python train.py --n_layer=12 --d_model=320 --n_head=5 --n_kv_head=5 --head_dim=64 --d_mlp=1280 --vocab_size=5343 --activation="gelu" --norm="rmsnorm" --norm_place="pre" --norm_eps=1e-05 --positions="learned" --qk_norm=false --attn_scale=0.125 --bias="none" --tie_embeddings=true --parallel_block=false --extras=["capped logits"] --init="normal" --init_std_qkv=0.0214 --init_std_o=0.00437 --init_std_up=0.0214 --init_std_down=0.00437 --init_mimetic=0.7 --optimizer="adam_variant" --lr=0.00113 --lr_mult_o=1.23 --beta1=0.9 --beta2=0.99 --lr_head=0.00984 --grad_clip=0.5 --warmup_steps=269 --schedule="wsd" --decay_fraction=0.743 --decay_shape="linear" --final_lr_fraction=0.1 --batch_tokens=131072 --seq_len=256 --doc_mask=false --train_tokens=622600000 --steps=4751 --dataset="wikipedia_en"
MLP neurons of a small language model. Each row is named by its layer, matrix (up: input weights; down: output weights) and neuron, and shows model dimensions 32-287. Each number is 500 + 25 x the weight over its row's rms, rounded and kept within 0 to 999. Numbers have three digits each.
After each neuron's rows, "fires on" lists the tokens most often at its 100 highest values on Wikipedia text that the model never trained on.

L8.up176:526513509477500473525544475542516530495525483506507493508533513559521475493490518495493477486514485471490526481459521501533477526517535485503543492480478460521517443513477486528518497486477495520553474509468474489520524514520479485489479509460522501524515514537510477464517480481542560518496520522487463480518481509497532479515493575489481522485475514492528494467532487533487525534486510472522477445523533481503519517463508507502484506502468520497516489542520501512493437501477487534489518525520453530519522538484518518483475479502491494498544491486527512537525504434490525545500498504485450485490511495492495515510456536494510497524457539500493498482496528494507476492503551453503516516508501493457413544465480537508500514527507501502493531498493459483501517502535523
L8.down176:520483532476485503508517454539467497461480516482466532474461502514507514475498493519491540467522523536500519508550471469503477510440477505482490443532509474462450491519509480518474516479523515492544504509522462509518462547484519486454489505530466500477490494530493482504494500488509526459494533457462454518515505497519485512511481491456465466496457507485517478527451459509477476527489562526518512493469525494524528515508515509510464499479509483480487528484499496502486521481471536467498533514523537517481496472476501483493528507524550510509459498462486506503459513473517477508470468528464496547531482470484513485482525506509440507512508456493489519523511496481510519489456468461483460501500504496506503481523550497526504499512515459499507502519524493527496534512494515
fires on: " of", "-"

L6.up820:485500499478501503468459509483542533516508479521522482508529508463517527511466518481490472505524454451454522510524463531482487461495478466499534522491482454489531514475508483508569526503486519510512491506479508521487463523507508500522440541489503454479482459483493496513488504503493466493455497493489523474503542475501512516469502515497476514539488481517502504428482487512502482500515493506518495492497540503516517548488520510514504487538551505499466474470457502496429527469506505518502558481477492497503551462472541537529499515508484493552571490479487447464477488470516524513469478469462468524481499525462511459538539466496512488514471526521552464494476502506484505503478479524483514473512511538534510519520564448472489465518493478515501506523479504476466477509515486
L6.down820:439495507485488515495496476487501529526513502505491519503488462516496514519516519525520507537475510518562543514486468496520491525507418515506445520484518451539530442473465506513502470527523536470501495518474471482512502471480478480527529547554544533528434522506490493518490482484483516463532497506564503522490517506487523464477482503519513526479475465533495530522487461505521485480540485548484466522536539510485512495489512521506475507495545489495479527500522477556456526509524487519505462504467490517474524497526522465497506497538492519528444498489491493472520515495490471515485504475505505518498502482497535523536559443538505465471498517500503489457474470530480479526488509523505497552511494498520514499519463514546472512524521467495554470514500522460463482496490500
fires on: " in", " an", " he", "or", "ul", " or"

L7.up194:533486484502496502479485455536472497519533464487509484509496537474493463481479522534509479548493514448492508450489524488454501492476537497522473509527523471505514556505477529494535511512508485503477475553496514532520555530557506515481515479491530520515549494529532502533507494492489490503504511498517486481497495498508500546492468491543481465457504532489444522479476469503483475494486470483503496476494505473493490534486505496514484517545503514547506496495478478525476485484463483494492540501493513449540524504520484455534491523471519546431517493449534455505504473548491485464460519499508501489517453491549522447491520517493505473505537465563465472526501506465465552543505525517513505539487531525477448495523531544481487520493514495492489511535486514493494524470524485
L7.down194:496488553483539518545525491501491495444472484488527535542527459484499541459484515531422482505502503488446446511479514508540516491534516489513485499511466460499511518492504512499543494501509504497525540513490522511519508542546499506484467520477522514474545484478475451560534486488508501483497461455462509471516459502522516476466505478507497477467502491479511518512462535541495519499518531525458518492515537487507498521505554526496512512518494484494501463518518502511517515483497558531481533512533504490504530497537509504507501517477500490503526478477481539551467547514542500566529492508514484519525471500491520531493515487524504483488512533509518508501489495478477480509518494439489524548524485524478481489462475507507462508519499523473507488524453536512503530459458498
fires on: " J", " M", " E", ".", " D", "\""

L8.up1078:546521462511454492531521492509534506558493472466536498521477520516524486499466520485484485510500457538471491491492504520540487518526541507505515507525485447530538478494508483552525487500500497506491507501430495513457531521521472498489501516503500515536491501503528524488506485480507484513543545551513523486481510483522518504512465537482481439507428452487499517446489489495497488496459488499515527513497525501496499527487517508505509504497519484543500493575476523486464489490503478568504477484495512502474547507506496491495513488488503490519509464494494547529472527475483486477464519516480516489512437494491504501554484540506510512493510498522525475493479554505491525515470553482503506482472481477518478490535574473524467446503467499476523471477485463491499485516495510
L8.down1078:476484509474514518507528479461467535474507510502508498534487518510517487490475483503487464497493537470530479513488462501541482446467465538495486507494485525504526487500500524487533496517496476448521536487489474508491508492523544503513534526494624566488516509478506519471478502495501489533535471513481514545497463502513490528474515527515539506500531537522453551522485529488484501505517518502531493464510444494465483511520480479492539520499491482476495521500498520489512489485507471501481458511460509491472499542493488532495497404499531527487471504531512521510494482517510497461530485472508492460522473462490465525526504519508491464508486465527470506484543474478535488558488493527547517537479501522506518512533503515461444516493517504502554478507476498497516474433507542
fires on: "-", " Mc", " |", " de", " b"

L3.up1197:524481508464532504503489494513471458532443504507511491492494488530454528525494490478462479525502528505477475470519502457520483476475544486493523531491521521503495511537486488450507503520489528489529497524518500484484514518504483483541500553526518479511535519533464488520550553520456537529474509525513466482509515527506533464462491515466479527500513516520450450494484498469518481510467490534494493461506528517508493532456490459495521458484477502534465493498520470463493509548458515492540491497451516504541500486496511506438478477451477506473504545466496479488519459499520468489490541492510504463493543483514482485528504491466503560497483492466482487525512508494504490488515532505507517499507507555536498527471536446534518455535480533478473450450490506501487460503518471
L3.down1197:458544494508505517512541543460483488429521466498514463493486534500505474521510486506506544463504502475500514573472482499482515483551494479525529464470488483531502479501506488524459499533500468506478525506458510491491498504492559530484507440514463485501468504503506501531444508524509500531524470538478521526488492496455449513522504494483493510525491545475525532526520493541483504483522496481492500508469470464483492480480500507445516517485488479507537489527468508504508465469488491478456524488513496492438486504505512501560478471499499443498497462499523527492501516503519519494475456470520543527494469423473527505506482509518491472465507489517450472486505501506506493554457486490451508489495490463483524493496496494469480491455503483491514520514503508515529546506480521
fires on: " also", "ence", "ili", "ion", " much", " Apps"

L6.up176:534525474522542455454511519508535484481526485535535511519484558549484517519527501514444475503466498503492535450536501489519492522509489503444492529526539497507511504482506547524505514508505511494507523515467517531501502518526481466492489471486496456464479517470490479491494486492461504471474494498541530493501498506520513535434478495491445476510480487499502504503532478467474499528491484518514488499524490480495527540488585556501533550508487480479523480489542491547479520471487475522521491477496486503488490519463547498512530531496538497524493530479512512519532489455489495522535472531460489491478499522448530498518552499476486494531452521537505499540506462517480495501482522504498499539504539498479461481554498495482519479520513510496460460458516504497494520533488487
L6.down176:493508489503497484548505499533510453469500487509491490459503515480486425522542471511535506467501546490529487501499493527487531510475491470560480490501519655466490488551514488529515498469485538522486499527519515450502506520519478510482511471499379493487521485500494508488483548513502507471513522474481514497513531535510480494478533480529487498525530544508471456480525495472528485463493489498487500483519499556530494465493489513472536525509523512535479548478503502497529460513502521486525529519504502510540511522472476458519475511497504500468489506458508544554504518494460478486526473508487527497482503521526479508497506474476519521533475505501528514493476486483519481540526471455533478510492525506486499497485526504517493487495449541484484510476517515519486500496520519
fires on: "s", "ing", "ed", "ated", "5", "7"

L6.up760:519459451534465481551519490501522526464513530503494521480473536512512501521500533515500496536513495451500526472506536502478508505551511495503508500502504530503524493483443464542499476501504543484520540532523464510502529493480485473472476487486513463495506526499506491488477513545499464481510506481573495507517514513468495479465503496491523505490481485492476510518539502501512508462466501473505482495528468524508479571471526530506523517498503533529461511478500455478478511508455494523526494480508495550506523514472512508506483539471503491527535448492507470566507527488498562523463495515458503504460494470555498471498534512503479479541473485527480472522435500520481476469511511521530453498473512460485482520493481530495513494525562503511512491475464481481470526485532475
L6.down760:456500554484497502491466513481500515534509483495501500519519472485498497505484519503559492506495457496482502478542476516491476514511492498521531505487503733476502488476529484477487514518490484491497492487505519503497459520534495475517494489478401497470497465488495469503527464538493500513479488496473484480494487497522496521533518477490506503507505490484491486527465552496482487504530497478471504521490498471547540458485487516515512520486478505488500517503461485494487459466511475497491496470522500518495460511507521485493508480495498493504495491522488532469524500496489488486484507457511490511486520469451507543479479489506505475514470494491500535452512490495470527525482511497507475500473491513460483478508531507494483507497508491464528483516554492506477519491510505
fires on: "o", " H", "ok", "u", " Ho", " Jo"

L7.up932:493482456482491515484521497456488501535501483474506505505504501478482521505483518494501518466488463473474535508496523482487470445498472501495515544496512490516506514467527498520486496515437564508508499515486546500545469474507516519500486509517519462503493466497477462507477485514487551457513535520491516470506534538470476532488474474497521485484527483534501494546540453494491515492455464474524528469495439491505501527489499477495532513568451497484505531499474467492505501487493462538472514462494472504512489467500435511526465506480469509457547465507492491486479468486506476512505492534505517502539462537475542528524501533518466520526475448523458551520499558493494521521508487452504448476503487479480505560465528503521472501498527508523474470475499541532458492497528529
L7.down932:501450522495518489475482518452532492492517483524534524509535488475558514518470534512505499512495517486533460503484520494534529531471500510520480492532519526479491515495487468495475473503477534488499485485456465491469544487483546493480511475496541516477492496472531522489481548527567550550522472490514523503486502513510497490500487483476535487496513493477500489475514514502440510487489508521520507536482479495518491474516502533484484453454506537476445494496529503497510522549500517473503502462488506532517542511541513452491477540494508505522486525540531511479500476504532513511517513526491520504475510489512492449470531494498504529466525444504507444491505487457482498477462489518537509544532484451530466531493508502535560504504531523485475482530486520517516487496523542
fires on: "ar", "ust", "ly", "gr", "or", "s"

L9.up246:501566473512457505488501495516512497508545537493532506493451475486511562501465539462511501462490476503512478501535489541487504518461476506508470493509492496536493478500490481530468495526468489494498505528477487475458466484554488545540547490513517527458531514502459474501529464495490482525491508499492505463516476473493496476484521485490491462486539508522473480473493456507472488516506488500496503519510492518501534490482485507519511491483520498534490479512524489453494457487543486518491533495483472536496480485486493579512467481477473481502535541534506549537477500515513512511479454516470475502496505533462467478485486518489489514547454522570485492490457509533509507499487490464481492441436486533524489510518504507449493509548472487472503479522432508489460528505495511
L9.down246:535516493463522516502523519507477485509505490548518492526517487429442484472511554533501495501460545476524529516507493505504494481531513489515526472512500433475501531516470504522486483477483483491471496453509462513502500449469495503495505484441576510550458518457485512535507505460505525489489491485516521495466529519499531499518453532544524504473502478495509499482513486524475525501498495511496499464507513468532494475496489481468516484524481537507512459486460520554486495493510492495503511494505531552506503520502526476502497499461540521540473481499491525506525518513485524497521521525532520520535505515497491483516520504483497502479521501507520516502501502471543497522518514496482518502566527517505467512414565499519513476494489500489469484500536510475497521527530472
fires on: "–", "st", " st", "w", " rest"

L3.up382:468472522483511512496450520497506525535504456501528537455486492518509477506547539469507453459474503485539499515502545506512475472495451487453469514531498501516518517497517504521501511547470502517490477536505439497490464532532494512495484537514509503502541528500510497512498547483473523502490494483502521502523505482498492523494520446502476473514495496539509575466513492501532509500505480501516494473513489476496507528528479497491457488519504484573496494507477538472471518515468463544484546503492473522499517473472536514525528483501457493506497500479487472496512530484486498465494498504506496501512502506500535513508520475497469506508484447519498496504581542503498528520548476472481488464498503525517515566493505473484514484518506503497474524516491538495491470514436485
L3.down382:487498451545506498450510528512491534490497505507456468520528520511471534529478455526516531543538508514484493529539537536495538503488501501532531485505459542484474488508469467469476491489497537507502527483480538488458510522519477477460531486493526514498477441505457521521491520485505486454560480503493496501519467506504521534443513475510499485498516466495486450466502500460487471537506485492523492472482490510514514538448472502507518499480517510498495537524443444493516498539464507492514467488496488490491459538490470497474469527466509482492454504525519521463466527508464476527513479484512493489501510507511463521553462498497522467501512522520503516467461468500503511520446510497497551511477478505506508500507524487516481523525482497547482468493513466501483497492490488
fires on: "ort", "x", "-", "ass", "ot"

L8.up1162:467531544496514523495507500489501549479494473504474506472530510493505544500497575499486493490518478499492498521565488503479465513471513486480471509514516485526554548493495492527493540500477512522464464501489513519505501473459497544481538479471499437490507443455515482514483474535519509495518468488517460496529496516500518478525511487504527496477526478499498543521550458531510499478518473483532548550516523496513494518471536472493534511526474496524520488452543494513461526495503466506480487492504497492511497498472514473512537545489521494481512483451520447527526536478525485502515466539508502481561451514481513494485530505466493487478474513510487477533503517492506511506487513541509505475486545501515509511522491533502500474520491488503458537480495493481531505465469523
L8.down1162:461480502556511501536512509495518539485478469492471495481507495500501475488488468462481499491496471488520526498479517485483529531499517452526524482466493564469479498481479503494496483539508552504518540483488487502475528509485523497503487533530533516531488537497455557484517474540481513496498561554543490492474519516526460498508479532521508490524497512483473486440464509495507526482531523500488483481507511506516515459557492501493519496505541458502481506482548498502489485476510484481523496502440499510521476506506464491503489476490554509493498533497487534523501534499482467533468504465482509465523529492488507491467484510492517508483489519514491508490503492518480452490501491470524471524457477549519458511479486517527486493516434440472555438473491501467528482482458497
fires on: "m", " f", "ing", "s", "am", ")"

L9.up365:501520466545484508469503555467493496492517514462537530506521501528518511542497538495453557475454479449434491469523480491482504452516497537509505549491472488519498504504457489521508501554476492514486479496482496521531434506515503517531505493465501544485479535511519488505585461526550500449493505469528506512501528486503508465496488497504490503479490454553471489462496470514506479513511470445496532481498481462497520510500470465509542483469480479520500501541505530507511503484528444533489477538495500555510526509495499505533481508491531543498479519472558459523505545494468525489485471524535491496502512496470486468509476525492453436520478506497520481503490524497510486514482523495519451471471517517477497517518456520507491519480496477490495502481488490496522469513494489
L9.down365:491496474477486467498475491524492519513569486446539539506479537450478478491506521511467498526488529475522493509487469507539471509504538479495542486519520393503487508473530518452506509453544500507502515489470446485494479499503526522483463467525489517478500474524488497521475482468481457491534502487458470481506536522507506519493499511503491525510480482421507476505488505554508459504484540476508538537479505509514493479521502500469470467466461487488484540493481490543477471519460435494512524498486458510511441509467519489488495528496523491497526525472520494519526458459507518540534498503513483490522474472505465502489511522501501512513519472447506524515528519517486486515490499516512533479494506447507542493492533487474513470505475463515520450523495494527504512468508513
fires on: " st", "st", ",", " |", ".", " TV"

L9.up338:508531523479466515502537499514540523488496472493514490525502514503541465540519537505473550489524441456465538485508539498522479472450543497506527578468494480474493523491490527514501489514521463462482520516494525511490487506484517535494511517459500472464487474471524472506540519485489478510527496511498503482517576551456508485510512535565517495494495466527487512500509506525512514535471520529516508516522487556529484461515479457515491462484512566494501494540546524509499490525486515485500533515485517443520500460505524534488507533490442494516546494482478503520513522475487466497489511467471495511544518523488482495488544476483492494490509518487486512536503517522516575488489481468481511501484528493502492521466501506520473484498509499523512496507522529531460491484544508
L9.down338:502505470507487496460496498503497513504531515540534519492499527496459481484506497461472475472476549559525476492480475495518503483468526500549497507483484537442511520510506479499539501514489556456453533501524489501516517508465518488538513443507565536543485496492453492512490459509533466450531465466497526527471475511493514508462453494462556513487535528495514529545485514510510514528516482494523462534472494502481503495500485547505518539537471517495498520504482498516536533474524499509528470468531490487503469495499507466501491478514534516494520535498468504439496536540497463484484446518510551512484486464497479488504526520492480499514479496518519496523489482500484469464488473512510551463512484441459511485550450512504506499508488483534534540465475511490517477491465502
fires on: " R", " D", " G"

L7.up651:496504490463499530473484492520506536477494479476531479504501492519521485534502529545509508480514466495480484481460494518546477509474523436520526548488500467523494547475483452493492489485503468493513493449489469529503503511475491535521495527508496511563532542503498503507527485502529518475496519536527487477493535510502516506471517549528434494496523494450487473506491476513527495505460489473532448438502503499500476517501512466513452498504552516484460514536475503496496509479466491478453540477489498539526503521494529528455500498486534526473512509468536472500461500476492521479506494523460454530519471475527495528498502495511518498518510516492552509514503545497491507530541533482537541498481486428500482558528500488497472513549534513474478536485444498496496485500526468
L7.down651:508514466559492459540504503475470443496462496534494497542506528435516508482517453480470462511476541513479493515543514455481529518509506527505477492544499501491510535586473539512479509506503467525509545487511511522481528509497513488486496484443515497513459495530534524513514463502486496526488475476500496517510503512481545480539511470509474504490508491520513478490480542523498507525484507521515506534478473479460534523540529527515502526507523473515483501509551508491486448446523496499533490547504526493506497488489498504495526482481486494511489516512465526528516518466452522518479487479523500499520491491519485498545537465532506506510523464483493497542541463520501492493473500519486469492479508547514518491546532490522530497500459540434484517529501529472498516533488518
fires on: "-", "'", ":", " mi", " the"

L8.up211:531481488470528495500561488468510502488533515483504542471508527534518477543513520522485487508494494435471524466513515492507469523502463473445476498476516496529502505462471505542493486559532518499457522513513520488508495536518474493485486470473544463509493499464521472462501458521526522478524486523489493507512498510507471554475492487537499437535451490508501508500499490520512539532444501489513536486475531510474503520514506510529518502510475521528500488494500486453460414453474479479488531496472500505470496522477498518521505536489468515521498493498529491521519524493468524506496515487496450455429531539495522490499506463490483480519467527518500482530492478524481453517507513489559475503503582502457459493540475514507539493546512501525472469480490494514524525501498530
L8.down211:479485520514519495471485530494503439489506512486470455512510494485479509505491494490558497448515477517504499482493497503545517486468532514464466485525494544498460526531492483487514496514482478525473478495481497505473466468472471512467522480484544534529483518458506477509502525454511489504494518496521468462520494510505455519522543511485536503527497487507559518460496493512498469503477491443429528511483517565527514495468464469494485478435511476522506480479530499475501501511504499533492468484531496467528466464530493519515492517511528539486510499467467503524515538521539509515546479512524500488534475498469482479447486506501504511509520498511452498465459507546567505508519508463488501510488488545515483493494501475504513483489505500461441502474499474510486500523522515
fires on: "i", "u", "s", "o", "N"

L9.up1236:487502507521482494527525487491509495496538489488506506557509508540537493526505507513474516485428535467440547475499555494494476492472521505512494492510474501461545476487506486534508540529520462479487521497492441510501501524497514535518515525495509477555541517462515428498522531487539505493463486575498471530537492471472489501539490467465478503484460515515482488501530461530511512558453506503519538518511478527528479535513496484482533462503511516528528505531502495461492507495501489527507494516481519479530557469501532513509502563488533545476485512490495472521472516467500480514483510523484507484490526504519483501507532473478516442495483509518494518514491511496555482508511466478523497489467535525455491489509490524552477437476494492483518529455497543521475539489499507
L9.down1236:479532479483511501514481491478517532533508530531483505508495478485481470482483486540537552493539518559488444510493473501542507491489494536488524471526496489490548496526532500492484454487506497518506491517507527505428469476481503483526568458507615508492484491480557536475497493463483502487521519507485512529483525532426498494484526549496497495536552488478529502495427513520506476498507515492495489506485519514497500487506495536485472513520525520503462498496512489509532523500477502498457561544492482543491484518524510515462519496485525466499477513484495513478460519537493453473488522485482511478516488530506480468506499536509517489490521495500544517515460451434486484533494543509522536489473508498495552506516507501449510484506496494493525493498468490524516489482457492
fires on: " R", "R", " G", " B", "G"

L3.up1038:483487459512495488488481488497505497498530474476565457469483501536494549514492546529473457513502477515517485516515523507520474467514504498485518506512491496458503518544508507504520531547495489515444508521508509510545495548484468529466494498442520492497511523521496481506501522513514513487517494497560504508485512530510471528500456482482533499483472518489498503483514491496520476487448469444506482515452501473494466504514545515510515462481498530539494490476476495506490484489524491538480448478470503521517514507461466494528441495511497479475497483477482459531546515503497496482510457497509504482523504504502507494532554488496481460487510462538459469496533509503493543491472484476471465519501535529505463459521507508477491487523518526462501481549473501458500524539524469
L3.down1038:527498514539516499501489475491535495518504508517524520498501527460485468471540502492473516532523515487497507477484498513437487498485487448490518490503497496482528511548513515499502488487489515467490482482500502521483482447536488553444476478469498466507474487526506522509477504499493493491478494488502476527476510497495472514484437511511455467469444479498499535524529497484508547531520489499478524470486509460546526574488520527493516544469479472504527547493469541512472502506447478497513520482461508496469519484475490462518529502489468491493515498509490479528539543532510529492472498528481502472514459507497550504529474505463500535539493481511540495531478511481481508499535490538526442492517521515478500487510499518515509515503512505474462469552468523484461500461492455
fires on: ".", ":", " The", "\""

L3.up1050:479527520500470541527505517474525529552510478504508490517500546466490510525546505495499546511464467518468516506519507496479510502513504482500492544516475478461553508480499464469521526481490523485538488505503522495463501522479515524540510476484530490557540483508522456495531521505500494538564503489502487468482470482511507463550486530502510494496501469503446533540497500467479467516502498500502500516506465485545484501474518520499486502501480513545491468526441527531508509489525473544484515507503536530520484464542536511486471529508482485495516521472515525503530476513501513536510489457481466511492530469455523512469489463519532482510527450452490457529473477505493544490487481524511530534481481501445529452509458482489493480505523507519527521519546480469479517460515500
L3.down1050:541503451542458467516490536472511533509502490540503498503566451491526492490489447560470435490477507525533489494501505516455501534492514478460511481518509471528453496553494481481470519510535476498503500505532553496495482480489477481497489482519482515511467493462475492485498451500505513497484470534558448503469532479533473463503510475527513497480526508479487473490499481494476473499511483487477507521516468527508472494504508503511514553497452517483490516497497498482515527517528521528489500457528512494531503476502512505459545491517451506462517490497507533554489476494465487478519501535525509525520474483518503511517507477484509471528498507476516556515444479540482482506539500498575525469545529530532479507462481449478518482562481492503495530485490539491479520524486496
fires on: " War", " part", " Parliament", " Battle", " Assembly", " medal"

L3.up577:521479516505517517480481472535527511489511456492493512496553485498491472539499505518499473526547498500469547520491521521498494512476460488480491495484511472509516505494484521565461513515485506521511516520505459535553511466474465509443432488485491522483467531516522486491526545476494522504486523501450465529494515508489520491499522487450476463489501527534496476467550492533480512472486441520575491451515488469473521528507511546518466481474507502491499540485513483514483460480480453522488499477501487499535534509518496507516529479502496522504512501468477477574507513477465526515496513522479506516481500463519510529523497514494500496549470500493536469454541503552464526492514514506496534533509512472490451515472458505526554508523507505502463482479480509481459488476453485
L3.down577:519490519526506474525527492486463525523494520507469496492459470443529533500488493503489480484430457484533465546535539522458501453525556489526491520529502479516523509533552518463522504492498521509525478524507501475421535542522502470561553475465486531521464506498544506517522441511480469542513500488496496484500528508505503517498467520512502472495461486502484493523489493468486444529490482477449491526533518499523463478483476486494502495518508475501464490507495468520475507516465501491471501517511466493515527498487480510513461493456517479503473500508469516438478454449482483557509530492520499502521504514488514475538491472504501505509508495507485482479490569497489502477501473487494486447499498515510501497540507494518429484518503483505500522510503505501490513550515502
fires on: " of", " |", " at", " by"

L3.up545:473525482519487471506520522491495499550506488473514509458502493479510460504524502474502510485458488541472498516507530479479498507522488466505482504516479511490502514519462507507510466493452528498540525555488513505491524535482522560503501511487527459501534542464514470516520509530500480484502477568511471441487458518473489491486518468508481519508546457518530576486509495504519521539474505454487515463508498459503477494508483505506498527560456474544518540501481547480541500498499461514493519460501491539501522474491497544449519551498516489457502520514566501520499512530494464500452502485501486436519513487479525469539503499469454464486488473476528528541530502501491503494505521506506474498485502478471514509479534531458501553522492466494494450505528499484480481534479500
L3.down545:494511514491470539497502528539514482450562489514496464496548520480489521490501517485476528447480505507516465516510501485477522527519487494488516477507525521479473519493523489527460517457535466496466458492482516485529472506490511476479501512490514513530502483513533527538497538511478503473479469464529473490499519509504484508533520500499521447493548576519451486475526485501520509457520470493491508503514481531498498538538507504496479535511515493491480535534513528499515533508491484522504484515503533500502534532501503492510537513506489467516460512497472477542455532469497488538529481504536497477516484494523481512474487489511532496517521499502523450513470488526525492481528474467519493506491460530488548455482528512544468480498428545507490521505489512498495525475508542
fires on: "M", ",", " War", " election", "ensus", " census"

L7.up1065:498502522514510530536506531518502500550513491468490502500531494493521493488443534515479484497467440485448489492489515524490486484499506513516474539484494503536516552504509500498477536525545513500491476469520524477509492505487487530558488427499520515486465443484539487470545481522500503472511558527481533519477539482443489495518498490460529469484486529513487470515457490499482528510474469498544513509501482520512504468476511511500513514472517544518526447545500492490508492486461507490504508476490476495501493465498487477501546504497511551501500483460518501497504516498551544485519513486513516539566494531466493516516477502510481498513485474493462476575498513523494506499514497479540488448508503464478493548467532497493471433527526475512481511493510510533522495475473535
L7.down1065:523514496486519504481431500526517468496513503482507503476483516462475467482515503493523485469512499545569504494512456502543486531514503519450487525494506494476522482485491524510499454501467505517516534505456533475543511563524514441501500484496572460476471501489488500492475481496508494482494457478489505456493473515546500468500494492551463504487512506477519529519526544545489504533492515510447500509501524484516473496479532520477486482509523521492515527475517495459514530513474494488484483507513469510498476505501441460506510517514468475489465526485511495483505490501526531491491536543525516517532495504526513487468512489485503507495463518505513531482509509534538507494531511534491528515512507532523477473506503520558493488463473535457468526442499504503451522534484536
fires on: "ent", " F", " B", "ly", "ar"

L8.up902:498536523504513448504487537498504525519483461488497504449483553538497519527502518489496551471480468526452504535514512542490517495462486490531506527511487492490531490487451474564450480511498523517507464522500456532494490527449522553544489522488520472483475497488477490514498433460555504528503494496483460497550487509512510495471502502501482490516557476513506552492457501531514482497520504505520502480486516486524533497443542554505509494525469460523500514506508540457536455510464478509512530488467514490495511494470552509469437524486490488496550490508522487485498504491492511465448470501490505448518480489528491501514518503507465517514530506485560499536499518501465444510464523514533473528476484490492502481522499499520480536516503502526507506466542482474489487512515521
L8.down902:533521497508527500494513502525549561474524509480480505521497502484457479499500494500439492493437496497527453497522509514483497516427492502478490507537526440533526505488487479488528472479527485477484468473540493507505506488520488464494510518496536473477526508456474503502459513481493503496512497500505498512514488554514481529493528489441503507482510489524443494514508522508514533495519501507498495467536517502530545511474483494436517553486479503518521552491515546483479468460473516487487465515521477470541443514513526511474515502485498573524514491487510480524483520498482480512501543525519519532523484519508494523496472516487498502545531457492539475466503535520515471474497496467467490500472521527536488540481516508492507476491511512508494527509515510501492532515493490
fires on: ",", "ly", "ically"

L7.up767:536463467478485501503500496459503519520491449484473472527495523500555507518492492502500518522496486455499499492501497508502478491517506475517531526542481458553595481490516474517485509491496504495526512457502492499465491523536557497492500513472510491477483482524483541516514506488491510457534541534516539495485513506505511545490458537466475508520448492526525479496512479506468484497490504519479464450506516501448508533499552462528544532552457500493502506494466464528473513489450503532528468507490488465533523485481527507532486487481479533534483469524560516480526468502500480505483516521498488541477487541517543517514499477517539512482481476525471498493505518490502544534531554501488503509511536489463486549517530518452486482514545526520491473508469484522457498488501507
L7.down767:479503496517493523518487484514488531463513530469501465497502493509498494456468513495477530489509520519455451487537482534498546476457458537527512499465479512478455486533485489521502511519495529496469473472509435500452497501476504504475521595525516502480550509514489495456480480514501530483480482524502445494493481474488482468509508520529538497477520528478514488502527510484530467507482544502495483498484487536524496506544520502504489530498522497497501532476493483471525500535541515491528499441526508545524513528506539482466450501508510489506479504520478436519442512452540488465525509478494500502506548503459499487503494474534527529499532460483507541553495504528532492497526493536527503534460485486537511528510479534518454470509482461496568471455487527463512521498496489
fires on: " c", " b", "b", " |", "p"

L7.up382:506541502463483499548502477535559517479504494488486486524498541435481490502519502480487465487479460481494461465482485525520465532472516484469518509483483463501519466512484482528507499483489502501492502574464479479504496492542490512504447502492512517503524510486495474436525501473542530530465534525486484481501489495533495491556439539494469483507446504502468514500497463494481513549477478497478474489516441500519517487534527512495517510537513480499471469525482477485497472483477488525485530507502509520525543483513526527505490509494457516458529499476546518489482520457479475497492495520498457487467540540465497484527473507480478529524505494502504524557459496490433503503475514495506546486499517504447527517508491562510511494530500473510516495517486471534497537543557488
L7.down382:501466517514511554511511514556499520506507496493498515515503496498531548480497480468448499460538496489457538496475520442533519493524521510507484527489529524512470518508500532480528486482514461464514533460454504514527513480480484481508525509505517520520457519492463466483484511526530485506515513502531502488483469479489512559453534511489526500507528492478526514556527508525488490492512544509531506503516525476477506525461498486462452445502456517480538491518484513530501500519481569451496462505522512452521476502491478482507506516518511546568501475500493464485488510539495512517485480538492489455466509502486483455471536497504494491542491478518521476476449509511477520447500493460456496519529458508519498542502562441560491496495529463482523516502515519470480500530495475
fires on: "-", "l", "ad", "c", " ret", "d"

L7.up602:521539490568458527515474518508505516548520451472501501529485512490534482529528495560481518483514480498490479505499533528563489436478524490501574502503472481533532508475505539490480493512484509466533473479490480576466466510502467468480491462496523483512462491531504497518544481526506497481508530521480520528535497529502506524482533465503491523475530516519474536534516452465502492508481481481490511516493514474510481497510529490504475517537462491501532490491491533520516539487463473542467499498496516487534503487532520527457507503487459481469523498512516461508473467533493511502518501494504512514541476552484529507494496533498516491542484469502495477520519580478526514524511497446529491512499524493483517529514526477519452500547539485507515462473490531504433491518453515
L7.down602:496513504494527524506487518508501476497465546558502505496478477529517511541487497485500498540493512520532505538476504554509510553504507463495488497518510514483529454470537527493522486458479485473466483473466486471534550483529487533503511488481581484507492468462466497490474481494519481514483483502581497503526523473542516535471460491490532509475492501482501496471493491535514503441535476523516498514556503523505485506452515514446514518516504461460493552461533446531503502450510477504501459520526545506488512463496469500513503551474503518489528516522469482479494504521504513491507489473501505525544539525519492476488530461500497517514513513460496470486525476488472505539512509468530503536517506502541492446507470478485532500518494504491476518487524504510536494494557455
fires on: "b", " B", " Ar", "ar", "ag", "B"